config.yaml
vocab_size: 8192
norm_place: "pre"
rope_base: 10000.0
parallel_block: false
init_std_o: 0.0
init_std_up: 0.0196
warmup_steps: 26
final_lr_fraction: 0.02
doc_mask: true
MLP neurons of a small language model. Each row is named by its layer, matrix (gate and up: input weights) and neuron, and shows model dimensions 432-559. Each number is 500 + 25 x the weight over its row's rms, rounded and kept within 0 to 999. Numbers have three digits each. A neuron's up and down rows have the sign that makes its largest values positive.
After each neuron's rows, "fires on" lists the tokens most often at its 100 highest values on Wikipedia text that the model never trained on. A number after a token or word is its count.

L4.gate1612:489492530507524504478511521501479491480471453490521542512486473524491498506492513525559432500537497501483435532476507487519499491461480510470439546509468483477543483496512494486518453544489476492481415519531457534507459509518455502561473466528465493517491480499488520514510548504503510513513511516530507506483503504526472536476536527504512516482478498483485450449506544498498554472513
L4.up1612:485512441510487494527520464559528473515565522480503508493492512450495534511521490517517524510506539510544513485476471529497484486491541442490535481510476478491489496509480498501478422510499467483503495445506502483504449497482486461479520506521504479542486501464518492496519483524502518434536506518494472526479455478514524489478482502510506527492451536516485511480485483468513519517466
fires on: "L" 26, "O" 11, "o" 5, "r" 5, "ab" 5, "." 4

L4.gate2346:446481560501512528481465509453480449528497476468532502454483496476483488479494522479447509510506477485510515527462486525501528460478451458553485498508520491525500503543521495542439527521475491476483507495510481491513494517496509480484497501483494530448474475528478504487495516531517524537512522496501506489491440495501497478487498532499523502457491525518479467515510514446490532540444
L4.up2346:491459517491515495448489531481478503489489486463488512475475504491507483512521515507501495486550525479495477504493519445543508495487505484491509477509493468480506534543534567505544511491472483524503551470517493511481459524476459484535495477541525492450530531491484535502501527501503523506482533513512495471492485515531499513517520495507525505486513518491495502481533505459508549491515
fires on: " to" 34, " of" 17, " which" 5, " where" 4

L4.gate450:500515522488505513505513538486480497497470498449483451520507472510505516484511540506445448488539503510506488533489474534531495491500529509466547480458449481488525517503506530477506447463494492516507522450518534519512524505460509500453542482515528478485496511492445469492526486462527487497485555508485513435516503497495484484474478486512501514504500482485503530522517526548507515465516
L4.up450:443505500478484558476482495555468475491456491469511508514567483469529495470498511500497446501486561494514498515476534542515465466524509514502513503530493502532509482496524552456514486526495481519528508498501498501513503529497482495470518500541483450487516467518491472531515500463507523521501522484438511518475495505498493454510483503541509530470522457531557484525507454519476511503468
fires on: "-" 32, "o" 11, "a" 11, "–" 8, " and" 5, "ed" 4

L4.gate368:519464502545531517530490499506493518493492526509489491545497508440515506518553499513522518495560499497509515498501509496544559503484530475532469510528490495526502498473504520498538484522514495493443478482534500482482505508487488520533504501575501472529514506555487500471504509553506545551496502471499485492513467500520503519450520512469534517521523524519471463504500453538487496498546
L4.up368:530457486470475468513494480497487538497471493503504513517514523508529487556497468509516509515476506475500504532487482509506517463515492494489531506533470492484503487484496514471520461482516481491494499465493493509488493480482527532564520505534527507483504492522487479540512535529525499505483527489487530493489508444490482491468493508524493543529472546500467489472457480467511523540502
fires on: "." 44, "|" 8, " the" 7, "ial" 6, "ed" 5

L4.gate139:473482492485489516512481477474514494513480494444554498508486507470478432497480488496544509491453468511490458520485461506491502533502488533520464488462476463497464495505455525467517497526535521520477498481528496512526498504493522522496495481527521504508527526451494532456488503498481496518496462487526501532502478485500502463511515477489487509506515499467493480512472459495490499500448
L4.up139:488510495531482477529478519500520485502505448516496479547468512512539476510476491505516497504516486520526460413538519467478493487470455492504524496458511486482486478447526519469491510489489586464496484506492509523509515444494468510496501468497469524497478538515495490496503525510515511535507510505488534446493486463540509506478491478505503479495477500502478523511510475516488487511522
fires on: "." 39, "\n\n" 38, "-" 7, " –" 5, ":" 4

L4.gate2339:517515523503530492486533549515493463508525498484498514503487489492468470482546515514510513508517426470503508515478506500499507516469542525517489508492488465500509533524513493501485568517529485522482514463533531518477493512525508520502456484470507510480492480509512484530487488481470491497512489519515491510466504464500493520486452533491479487510499490485506517465539526498447498485478
L4.up2339:503470528509442526458526534518500441479516473522530515484501515487494514488549521483502553551482471489508494500537495519486480513487527482558522528522505459509489533439479477526491526479516516541581537497551497550483466482492465517531510503515555502476517529524507475513521481499475520504512418481504496505496492472529482505500454526482525472502492503498503505492501506468515482498483
fires on: "–" 30, ")" 16, " million" 10, "t" 6, "." 5

L4.gate1191:496480516492521520470481525503480516485493494529483534512484475497500471517546492495528532501499516477483487501492459505517473508489469484483563510504485508508525489507486539482476505487481506513503489500480496503480537561491509546508476487476512515486479474511490532496443479472493510529515524497523478503546511507539498511498472506542481519507553501510516474495506497485477530517517
L4.up1191:447455487517488473487504505524525487491513429519522498518550530482508504483479494486475478484556500473476473474500475513479509474523509477513511504536491526515452480465482516498527496469517522492546517493489472518482513508538489538485542481463534505492451534495529523553483508512501497432486525479488491465481515471488485480544469553486483482496507541486508477501476557478500457510517
fires on: "  " 24, "." 18, "–" 8, "za" 4

L4.gate784:434520516468543500535481533531509469503510472514499508511499532487522470498542496558491525471519478504542478520476485544504469483469482493507468483504482491481460534476523496550499512530454507493513508503529451517512516511527500480491494509507489516472509495496544526514481464488486463489527561484449503499548506503543513506549547457514493459529471488491470466485497493492510503488501
L4.up784:512511490488537488491523491516502459456489509540498560476541493500493522493525459486499473520550544493500496477442497527516563500486449521478488530485537483469513499492539516481520504514526497502525533501544530533508477512495510504466518559521539516514521488494514554526505520487531538528514532469404538513523475455485487499490488465525546537479504509475492489489513477556493519475440
fires on: "." 19, "P" 12, "%" 8, " Ter" 8, " much" 4

L4.gate484:487529459508463527538513516535464503494523476502523513458503525479543512496448499487553475511455423520503510494496548515465525522499551519501526436533514526478502545515494526496516473528488525509531468518569463500499497453508505522475488474490483512489471496475548521481498508495474522478471469483455528486503556535484502484486483518504527480478546520475494509502497524515490466513487
L4.up484:494498534458514493481469497488458528456506483470489466502504522495459541516479468466476535510520486546516520513487502471477482541489524495479517476490457507474551499472474486484472510518484521492501525467508573500525481507488512517527519554494553461504484511480513481492483484530494519537490439406518473503471474503497525523518499527510490483537534505523514493496471482497487471516484
fires on: "-" 96

L4.gate1984:510520534508459469483487520533481484486530516499554451520506484498528518493465466448498470470482522511500511465489508495487512521493476475516534474526512494515483513494476487502517495505520476519517456477525486541508500496563489483531442514489487504460501508503498507492530528498493503516524516509489500460512491485471532550545526484461529494491512497485476513546505466469508482462508
L4.up1984:491475510474521521485501490476503492510499516503501449524470497539464520475486474463515497497510557540468457510501534477514524432457476515551511486522487506510493490493480505463510549458503483493478511488449533433471498492484498513495490521497480515472494503504529516483519508454486509532501490497461481529536470533499493514492505506526526514537504549523508547506495519483532488468474
fires on: " \"" 36, " ." 13, "\n\n" 12, ":" 6, "." 6, " with" 5

L4.gate2963:475479528533470513481489516546499529466483508513500489524469516493471502524506497512458478534520500517464507485469459516528529508525541461485525503535539496462541497501508524501519512497519517459490515481522491511483551474534504522489489487517476509459448483513518481485469518503567493489531534480459520495443538541492507513486501487482517510511517513511498473488487474496464493502540
L4.up2963:517499499495564462533516533471512466484450506482507473466508534467522529515463491503499508521507514501503502504494515482474585497465556508479537468500514517473544478514503527453474524491535489529526481488499527487483502473502509450480482471520485495546465519509485451493469489518461443470479460537513479504492553529493516535468490474461508481514556499537486461517494523494485483485528
fires on: " the" 18, "-" 11, " from" 8, " of" 8, ":" 7, " by" 6

L4.gate732:442515491483488511479564543527494476496492545498562554492504494496506512542506479464535504508467540524505487453507451482530455518461503472547506487481489496517555530483556487516489492498529493476522493516509467479489516474488517457495496495524502465515470513497462514456489485501513490479509494501483509503465492492485483545557509499493500488457496489469477571472525529492492539497527
L4.up732:490494518492479502477519520502523482480525522491504566466478538483499502491480488521521491515493480475483529475496545497510467485502483504511498510501487527472509485493500470516499491523538537510489435509492488495501495473501531496520543466499525452495432500494479542496501474468467452466494528444469522457492511514477501486491502478501442524481491498495496531483493484511485488528522
fires on: "." 25, "=" 15, " in" 13, "\"" 7, " led" 6, " finished" 5

L4.gate2855:484478522468534497519512480471490509474517508451493406538508498502476510537482478499494487453508485505487503531511492485469506513514503508517520495478494480533529486519492532497542463471519459442516487529491518501497498486533510493484478481505531591520458501528467478521515515521488479474516503478492508466508529508503480459482501467502500525513499502491459509487497565475504500484562
L4.up2855:501503491487474511493529455484515496500512466499509500509518485496494471511472489497468448532469494528488447480472473506465515518515493428567518501547505520503483502508529512534476492459464487494490485524495483514522556466479506508490472518479470516493549467489492494521504513542504430520546507498517464510453482502527532509506496444496483480475483497524518564473528517542513496506509
fires on: "=" 16, "s" 10, " (" 9, "\\" 9, "e" 7, "." 6

L4.gate3351:518559485521469500478580497432492505491477482519527526431469503480482521464532493516523526489536497514500448474476468522504492501450466505528497500502484495526538512500472531476486506508520502528492522512490506504481482470474508484450454483494514510533519506455490482474479535520508488510536499486522480433506444499520502476504477546503504473512500497525518503475508512479483494490444
L4.up3351:483486441500495493504526518518514527497474514487508503497489519517521529510509500536448455479448500520516513497490500478533434541464446494496494499520508473486433515519481481468502479538519510559534448483501489471509519545502471534500481493510490457519523458464454517519482502488477498514521524506483542512463520576538518505480500518483470529519537464503461537507507489475543556492535
fires on: "/" 24, ":" 16, " arch" 6, " Arch" 6, "vi" 5, "al" 5

L4.gate3913:519509504499511457561496481500502523481474543533501538518474514493478492489511502523501455520472532547469534501494467544480477496465518502483492496502479514530498505490486544509497474505523516451490507492517465503481492499571544494473464472494451522525485520538510449498479466521486478488489486454516472535483521514491502498481496511512543514504513519534498494445502496514505509520522
L4.up3913:500484525499500489495507522489477470520492484505509481483508517544471482481474451522537482488480490512501522516531516583523567514444520524527507466438482508498497502514495542439484494473525514485501504519511483487473515502497489515500482466492484500515477526510546488479490501508532503508482468486498514518516491482523483516437525482531528532528471467524470472467467507545492527542522
fires on: " the" 35, "=" 8, " of" 6, " by" 5, ";" 5

L4.gate1802:480479479519486509503498521529472503516485496520498455501525485443434495468498456464478466502489484469504519541495453499475544545492483488494507486459486496481541526549484524501557515521483483483505481553542529476480505485496527495509516525490545518514515501505545483494537469504473515548469473471488541537531484496510509494513515469485499459504510515522481480516436542528522484497479
L4.up1802:496471528489467531505522507501489554519481559516503439493548502471507512501488448505519487517517497473501540548491470509485513525509498513480499518529475483522557500542487513486539532519474519504516497496534535468506481522500506485501540499475545508464495497481503456490514505485498498523466465484453511506536509492512530530496486494498534466499505495514492464507489549485512473517468
fires on: "-" 35, " /" 7, "ul" 4, "ha" 4

L4.gate211:499517514528460475456496496470517511494509484523440538473470495467500550506477490507503566507491492452495484499522500504461461520509510526437510520499489498522529512543472480512485520543509496534513514513526545513471521508493508475477488502545505520488462514487479507466530486506543474509516476482523501463533505503500545499500533529470468495483516484547487449503527492505442523472490
L4.up211:481503553556482498496484493471481499492522526499495481499505510507486521484562514523490511519507523517526559486539501482462501500494501506524494514507498511474482475506525575545522481488511482525470482462520517485488521504513474521494464517499506506488471462487512487462468490460496491519453450429519518501465533513514500475473517479502474473522515520515475508504496512532531524496498
fires on: "–" 36, "nis" 6, "r" 5, "ote" 4

L4.gate2637:538529548484475482508497508493558487519477526482490499477509515459515518474535454482515520495499478468493483523503477522479511512525553512450501505487491438487543527488545469509548508475511473464490483485495543504491500464483529509509470477541487514481455446516476474542500514476536494517496533510495493492491516527471518495491467511510494479584499467478474446510487470531481506481538
L4.up2637:494508515514481475485491482446516483492491503502509507514504493488527482476444497490487472548468490527488540515509485501512512453515496498491561517480495489518493482488508525490508495456535486455481468501519484468486532514513526485467513472472525516500493513512528487521474513491510484497483514471475495493449486503522520490537457480484525518488487485517509529522453484496481515508538
fires on: " the" 63, "-" 7, ":" 5, " that" 5, "s" 4, " and" 4

L4.gate1890:507482496558491507509537523499527499501535487506496487470482466480485516501516496474504482476485484484528509518490472487502517493476498518540501461531500478460506475483529523499511474523464511507533512469523469490490531511506512516473492515484496514542452489560512522489501497493483585477525533506495472509490508487492476434454479495509479500505473513487500508558499530496543512530514
L4.up1890:503469504500547533480472519520483504459439475506523498509471479542456532498509504493492533523537570521511450508520499518494524471506516523521489454464493451454494505481511508493544512459514543497511538466513470507482521480478498492492458475471515464493479466508519450497479487518504510472497508490501512496480499534502475518498467516506432528530510517489506518475514518498531486506526
fires on: "," 30, "." 17, " by" 5, " (" 4, "ly" 4, "urn" 4

L4.gate275:527507556488509485479506474533506495477498478475500510513526501517501520512514509503511467483537475465581457482498555514494541499464507521480508499528529516483501524504515477489522535521460491503476447504526507509561518535495537487497464493510528484507540455484484499513485511495531470518487508492496547493525509490484478456505508489476530454532473507496498518499491509513537512495491
L4.up275:546518518515502524511502505535513475521525493531523501528546513526505500499549475476542533521499510528499486503470509540491488488517518482508530525511467500507507511475479502462496512495515429509533541495495474488488496475504483538486522512503518492525502483476474513514524481530523502483478529491509485495527512459523526536503543531466480454525514508465499513533567499517470489530528
fires on: "-" 71, "a" 6, "X" 4, "q" 4, "." 4

L4.gate1006:521522511454493493482514534496543536520521517469484474508489513504544502486491468447449476471541530534510479501507490505502537549501484493550520531478511500522479513522541515513520539539488481490501534505446492512515484447496525512490460501443475474515512504514497491508527540506476465461497537493481496537497544495457537479512528486476497500457483495436497503535516499492496497483520
L4.up1006:527527510521491530494472508478523479470530438473491529504511530489520497549495531530488497514493478529472518538476492491485471456475506497502451461548475498505515481529497512486504535493492525511503511552499538507486472508533509491486454492511485560546469532470426530488517499535485515503506526517462511486497502471500490491522492522550537531464520486536511463527500488497528532458499
fires on: "e" 17, "p" 12, "che" 7, "ge" 6, "ne" 6, "op" 5

L4.gate3206:474502492465508501460518519498500531504482566471507536489531545478499537496512508494495531537449474499539476471506523497488521502474518514504497506490477481521538552478520522513531514461517485504491467491495498491498488524516506516508498501462485503536496500546526458532488472503504473450493482478483519466514503462508494484498477511518574544520515478482509512460484539484439496536502
L4.up3206:489468513459514506516504513512524503511493496463467500501497534534531484500538516489486493516472499494524486505476512476495515520521516495510484493491483515548533523493496553506482507494516530491479485479466494489499501508531499483469483497476451514487531515470498525483504487506510469496524482499519530491529542481479485480500492470491476525525497485478502483494524524530448506510523
fires on: " on" 22, ":" 15, " by" 14, " at" 13, ";" 5

L4.gate3884:473506523523477508501499500473473537481467511497488488494524520486502444501508504534474476514523477528466439497536475435539473534534487484505465505487508501518497531478497508516530511460521510525519459474468479501526531505540499507458536509530514499520446489467468490493483513536540513485487479511486460475506503501521530516496484480530488474489506501516528517486488510527508473469500
L4.up3884:471540471498484544471486508521530546527437459480518560453483535492485453466577513503515487510452520485493450483479437466540494486522496494478478497529532527516532531472503487521511496470478541498512480427500481502527487494499537502460490491516530495513454516512485467524498494542501499476535488486530470480507461481525524512511522496506475465490484524507512505521490485517477493461510
fires on: "." 76

L4.gate3739:559460452511521492499497491463453515495499494539514499517512546464503465475491494499499504482487476488509467533460506470499471515502471512451489491579501515491487530503443425453474482519525508514446465485507530485525537508449499520542491502496477497475515502511511560516505521475565505503491508504507505514487473490506527480493499530536496553493545519515537496511491465504494512482511
L4.up3739:481510470509505543480467512549487503528445523496553525489491488508399523480507489492488475482432497501507464512491499482516539528520488452528552494543509483511514485532507474472505532515506486531487501479493509521462528477529482486483486526422507477475494516530504502503516529487479518457496497464498520485485524558520467478541525491474475469507490494533505501513500520488527492504488
fires on: " and" 37, "-" 13, " or" 11, "/" 8, "," 5, " |" 4

L4.gate1866:502534494477491522517537500536480500477495496512491503494512474489516499517449494535541501473483477505468515506506482502529521481517540487483467428486519510480513484490478525519483497533468478523475464500485503515513538508502468527518535504505520535467504507524513507511511485519453489521491500476553517497505444522495526508508511493482564451490489507505522485467492482525516492455472
L4.up1866:528485505523466522512518502505487507509493455445546491506544500496479537447481509508518469518456503509464511527503477491518502509513523493473475511582488513547472462519512513471487450504483485505485451502550505530493554507519507513538517483479511456489488526491493508476497528539480495509466482469470498488490500493540499474512499526499479496501547492510518467483492512498539515495440
fires on: "-" 35, "–" 12, " v" 4, " de" 4, "isi" 4

L4.gate48:526514489492470531476499514472501512462505504507448543470503482486495488461487489459491456539514472539494543510487487462490505495507516472490569513491514493531517535490503508493477500536451444501509446491491524505518475480535514506451495542511489493514472559535524524504454492462435478479483486488492539507450536496544522528482516495477492513490525495478464527498508505505527513462468
L4.up48:505496478512452483531506507501496529491523525501526486450510467516469508481506461474474504522500522540525491532468534526509515500503509478523493479526553507520508463513476539510489509519474489493485506497537488521515467499530511510487477498487501532542491557537502507484540511532477505499500531506475495535502460509538514492517473497497526536543502517508476459514521487559476521474563
fires on: "," 45, "ing" 5, " look" 5, "e" 4, "p" 4

L4.gate3437:505480499489513476493497507456512473491478516522512510505517491506497528462478542468495470465475503497502510479523451493486489510489509525516522452489459476482488565508472460515485452500519540512538527512526480478509564477416510480505514500428488501511524475475500529482456506465521429497499465482505487508501550512535502517517489493482526517522532469475466464511517530488494535520469
L4.up3437:516500533512499540475520504472456503503478467535476467494548470462488484521512488510516486484506528481491496508486508495465487477442544510505463488470497491510490505503492521481488477460525502500513477493526454527513550546520489512531466485460481448513487506516468493487488463507498504503490502471493529479509522553504511531558528520550480461524470473481475490510498475471503525493480
fires on: " de" 24, " dep" 16, " del" 12, " d" 10, " compl" 8, " pal" 6

L4.gate3349:547520523483517522513495528502479530496528488505513436454484474483511484525524525485497502484482469548468502490489473498494530523479462505527512497527550495507525527546467477491548472484534495466499487502513541514472476478514462531483473496518442521516496474513542484531504504496479522496471495490475504452474521521485465486512463503496472476487514478500511548514503482540537483510506
L4.up3349:461491486472475526487522491497477514489522511493494482533527512437541543524511500509481487478512514532495511500522504549508535491488520514474476495476509497512513518424484504468483493523502537489457539512499507495507507493500495511492503510497509499499487474515548526482531479482553514489558495474518477465498481417522505485502527496487487480528511492498505517511484502520467489495481
fires on: "-" 46, " line" 12, "lie" 4, " contract" 4

L4.gate3817:545501487530548506481494450514506513461487513488494493528517499506505495476489519476492491507477503491500494482517542504488503492530475496475510523524486498464498512475521471473529477531476511480488498554473503471497481492485478550503467472496523472533524522522492578493478492461452504518475499502514498497436470495494502430495521477534496493486488501502496492541478491525485481496514
L4.up3817:525528523496526481494490485472500517524502488514489548526486498470512518485538547500511552494478535510490535490514524550505490497514498503495453468553514517449517510502476443494504477497493500498535496501480522497518508456508492500494490463487460529468524482518454540510506541501519507519511524479525539510455477453483509469457472523508487504508525509513545500517471493502511489514515
fires on: ")" 36, "to" 12, "o" 7, "res" 6, " and" 6, "di" 5

L4.gate2883:499519447519517472466507494503482518479502483503496486463500475465506482553512540472499493486505486479524520507450509533512485483494492474536516501511459521479497540486555535515497489560499501503515499510530454496527487513518509552539473480494497560486503519521557497564540509517520515450467495514477530492508470487486551453525488512497533500419530484508483530477523469492514490519477
L4.up2883:505466475509504508476528460468480509511504531483497484506487509544463497496504509500522549506505547508493500510527476514490492528515437467523493475526494492498511516460501541498484454502486476509537501521512480494495458517485474492525508491450492522565499547492476543493483488525483503498529486490484504481542530500482514549518479550564470474454497473499527527511531521499522538508494
fires on: "-" 38, " +" 11, " season" 6, "ll" 5, "Track" 4

L4.gate2058:497510521464485542533475491481476499495553486492544496471491507511501498516491505480485514475519529515447483471528477506496456474455470525516451499523516464496508493499498471467489496505476452488490462494500506490482519532511498529510542514523468502485492521524502503535455485497485533495494539525506508488534491506531501517514495521497546492481486459498485523474471474482492506511478
L4.up2058:510472534478467525572471553500504501510504542542462483500505538487504469476518483494515490500490492468475471490489530481502527490505476472528517485491504484508514523457489539476523507493499452522493484470521525484500506522470485506488469501491481496531512488505451495510486480476524511563522478499505474574534492536501516485483561508469526485469544519528478508510502504479500468471505
fires on: " \"" 35, " |" 12, "|" 11, "\n\n" 10, ":" 9, "$" 6

L4.gate201:504512512498489477526515501497517475496473508516525499515529527476482522479522486490482516499446479476548494486560500493518536504491472530496505513498514504462478486529522549485517498483484461528491509470530528492487507519543450511545515515423468510492478507503499487532499496487483488474491525482537506508503474488527509541516502515443488492503497462491491476525476535526444506503485
L4.up201:498472518553492503521506481492490473510488442494495496520492519497468507455528522459515507517473504498529508530522506514509533477524537497520516495502499506481540491490500525496535503508501544569461540499499544466537482470500513491487450503441521445480516510510509540481480488477456439506491455454450462506527527533514519498449518509495520465555478481495512487493491531520458502487470
fires on: " \"" 45, " |" 19, "-" 13, "." 8, "\"" 7, "|" 4

L4.gate2770:488506477504507541492463479538460540500473534535524509502507505502515478520457480516480547478482493512521453493498511476468526505491556508492498489530463508440492477542519531492528497461500488520523514464517501511507526523498464517485479534486479502481540487498566467475487474487503500463498538494464474510501487488496508535512514473518501520502518477510513507496521510531472443496485
L4.up2770:507518473493529478463515511479496459488509481472493514520485504524439497500523466449523490453507492486504477500481473544500471486484480502510497478536467475513562493439515495541509512463514498486507523485459476532506485496499496487523447551548528520499472536501497491515533543551515529536501512486507523486546457502508509462507514472475492498477514486522496540511514507540501515524527
fires on: "." 81, "/" 6, " ." 4

L4.gate3807:509501488526523458447520492467482536446528473504515523490561476498517504509486555508483513503499528508518468492522463498514491509526528574505526481460518488493498501546506489499462528496518478544505512538517475508495492489474524508522534509496502551477496485498486508507492485467523467509486484512510505481477499482462505488482483460451451494519529516497510482456532488492532494509499
L4.up3807:535518488532486516490496480535545534455536537538511471455513481479510512551509520512451530509484453543495518520469487504496469499503526525521475540502479490480504502504512457494463490509511450517503498500491467548455450462495499489521497467449512484496510500523531504474500527503488518532495500467451500469450503493488479504472474485509485545523493512497477501537518453473510510530491
fires on: "-" 25, " night" 8, "th" 7, "m" 5, " light" 5, " anti" 4

L4.gate225:497518463482466491513473479512493505492483558494491456516509464491493510510507521482514488491510458485474525496437482490480505487530516576497515515491500488484501475527515523487505502522534518454523503492446473529508494479499499518435500519463489503488474545503494488549516519546500522556495523502504485497500494517504460521490506510524532498503524516438547519511519495504557507467562
L4.up225:516466477530467522489485536498503478456486545565508483482526502491430492511531550521501483540476523501498500487472481478542478458501429538553485560477496455509496480508503499490523485500487502528488536501500481514513459520454492476541493492521455483460501508457536485512523513510501494503517493474486484509497477537485506503475477487503472504507507535492523489540503520514484497501509
fires on: "'" 15, "," 15, " (" 9, " his" 8, "born" 8

L4.gate1542:474489530525498513463494521487487513462529527526487467516488467506503476519491547472471507480482478458472489515517478489528526486485471504496480488523468539512494512498464442499469485494508502522502500498466499522529510523517525552534467525478422486472506520486517555491506517496505513540468484495508494493499474533477479526491538481493476505490479480546460461507503514515511512490536
L4.up1542:515507510504487524493501519529472485509447500468498464520479504445525494527529562501499525561510528536517505514510514529483508520535523463473529492494485472472460494498451509476493447530458524469508492524502509506467503510513505473493493541461479486503514549507521471529505514540480521488470520478484487508475495511481482478514503472504511472492424530482470493485483453491510499506470
fires on: "," 57, " and" 39, " or" 4

L4.gate2066:512481513454527446497499470506512498453516492489494526523457497460571514491545468507518493496530499502490484476511492518495516475491467508479520488541511489517491495522478477458465451484505497496507523470475491510510506500495563516505480494438481524502486493444424535500476503499517533508506465537485497486491481536453511516504514478509475514532464444556470464479471486539456498486520
L4.up2066:499511477499498507521505472508497503481525491529476498482484430487547504527541487516499444507505507521469509518490504506490516444486504509482513480573492496478501492462497508492467479507517508461481515498469502513489506497511573501458495481442485518509476472466515521522480499493543499491507469493486498532494466549482475539480512503527519504533501462519489462447496523515474532482494
fires on: " Australian" 14, " Australia" 11, " Bob" 8, " Philadelphia" 8, " Boston" 7, " Br" 6

L4.gate837:515460476534505483512476489510488503482494457507542464486488536449530492474495519512528491486497492472476513496512505475515488497454496474482524482525516470495507449527502576526568493471511471504512494492519535557488525526499477485466485464439510510503479489523488525484504492528530534466490490483489482482494499477487469483512497482499492518503484482490561521588532507489519507485494
L4.up837:561506509507466502570483492512509519514502507497535465509507519464513481462457501476532532487481481475476506495491535494485525523450477492484520489519491489491519472509492542532553484474545513509542468492511482501494527506450490509473477460460478558518483477513498521500473505534524520474482480477494453497475528521509519444494503471487495561435505503504501499534543542525525485498489
fires on: "s" 47, "ks" 7, "ish" 5, "e" 5, "b" 4

L4.gate640:522505499479457505493513428468508509428513516538459524503515494503488520510471495500556509490514510520483563502519523495475520515507510522510508517499488500516496460534525506473491498481509469493482464517511548523442484510468462469513491541490493495487505496544503491540477511514523504550521518500471547494514466475496508486513490496489470493458499468463473480473432488481511512480490
L4.up640:524470484478495532529475503512509496521492520534502503477513493526523463461495512493488511495474543504496517491502478508479469515530494535504509496479484497543444473542476529489522508514481489467475529509490539519505522507484517490522487491512511478477462494413525504512513491515435471521519508483494537508507478481479458539516476513515475490467503499476518509526509506532522469496495
fires on: ":" 22, " as" 19, " and" 17, " or" 11, "′" 7, " called" 6

L4.gate1455:521486540500524484491529470544558499495462471520538522463459492507499501499472472521468521483478466503480495499498479516513485520462520514511507485539510544538535470503477537483464472476483473497494473483520471491527509490536514515507469451501518527453494533526519533514486542469470505520525518500462509518467497481510502537505483466489483475458473505516496491487521453506525512527535
L4.up1455:556483469501494498505523491471521551486499522551525529466489482531563495502483485445521545520480494467505574470508456506485505518495500508500529475515504523521489514504453555505503474517501503490479493473501485493513516507499502513509476508516466496495507519454473504459506494484413494470516492453514486517472495464494505548546479533453500464468550426530479527479494452494489546541505
fires on: "-" 26, ":" 9, "0" 7, " and" 7, " -" 6

L4.gate2534:506524506490545507484466502496453514506494497515493498489471464502468450511495510515493493511535492504515490573501490492531513468492510511494502501461470511516504463551494504471510504558481481534488454465502468515488492469522531496516469494475517462484451464512530483518532513549509424494483497494535508501485466475509494493493459498541501518492509508497513468488526534479475496547476
L4.up2534:471492531531503498480520473557470501440490474557511492469475503516473522526465470506530495475530501490495514527504461512550511495503550490492477513524483507472514505524507470508497546484468437564521519531517473532507513516456501509519515508503496502502474495512498535522477508498456481497502488498518488522519435492510502525449490512536461486527500497470465534503493498515532552526462
fires on: "s" 21, "S" 17, "ta" 9, ")" 7, "ly" 5, "t" 4

L4.gate788:512535521524470445500483504483490500527473486474517487494469540476540504491493507516555512538453538517536495496494523480508489512512514507496480522502510515486495512475499505507503505542483537453531496513485485520508484525498509512479512540523490511522497529497512480507485523492502513493492497525525497536451494543491512485514497542501494524505485499521471505495495495492509453523510
L4.up788:510515541499492477470513460549528492513494476489488503484511513477523508530488489470522478531473486519473535522467516515494469516465502481523508472514528497489492483454486491507502550511516517473492522506488490536481550505463513517489457502524523503468478508476515483496481517516482512500477492469482511473533541437540508537520457524523506479514511482497531509485475499517515487477539
fires on: "-" 33, "er" 15, "der" 7, "." 4

L4.gate3430:513552453490473543515535497496510476449522461490465487546512517494486506511521505518514515504499521524499491503466527480492484523535541493482481501494532497533530506542463525470489510525538472547480528491540528528490567493505492509491496486525435469543499478495497503503468493495437515524534502522483486519507517478464475468488483537501468537511487482497524497539482504566503523470508
L4.up3430:479520462494485560527485493505502487470467481484428525597497493482481481484528518483520480464524523475528525488536505508476532494522511508548507509496513492521500467509501465515507528476494551519481495488485514506486467502493486487496484473499491508486433507523509503502528495512479492507498467497456497484417478492496465473493546494478514467524498504553458524487474485507478456473506
fires on: " in" 19, "." 15, "–" 13, "-" 5, " from" 4

L4.gate629:509513488529513483510508515485546534465483490517500523522539529511532488492489524497498488487520505524497476464497534493508474485493496501506454515533547498470553540521561480477545501482537525474499456482502474524529488486501481495509478458520518487489473486502448489510510497512513516506491522494521513472479530485518529503537498525459494503521463516450481522489535530553497463506478
L4.up629:502528499497524490504501541507513505517496512461507547462518559481523472509498510489533509506508536527441524480513538505480495477467494509495519491489499484496504482480512450478484492486480488548474489450498485517496496499496491491516487478534497479515487486533464520510489501539529492465484494499502480510512493506519511481529473527489473504488493490458491528496475493542428471495468
fires on: "." 78, "\"" 10

L4.gate3642:531533520455510509494512531498447519489512498509471454505545512491447501504521488516476532481502453509521536435487506489509532513509482489461492549491473465480522514493481470481502479486522522469555501463504498525514513460504504501461514516512531485508476472485482526469492496478495491492472520493502461450462483519474459479491509531534475518532474507503463477517479472517504476483491
L4.up3642:487506490471524525524526514482489509507472503489547484507476512458459522489495470527482533528508525506524530496494482501463496515497500510480522507529485504486539540538490507509485515485493505482525510483537484518484485524502464493514502487471547475526465526543490551516535525446499497535543522486483510473510481484510507522488527477527479496549483553541533473472512500524479484487447
fires on: "," 26, "-" 18, " ft" 7, "th" 5, " ne" 4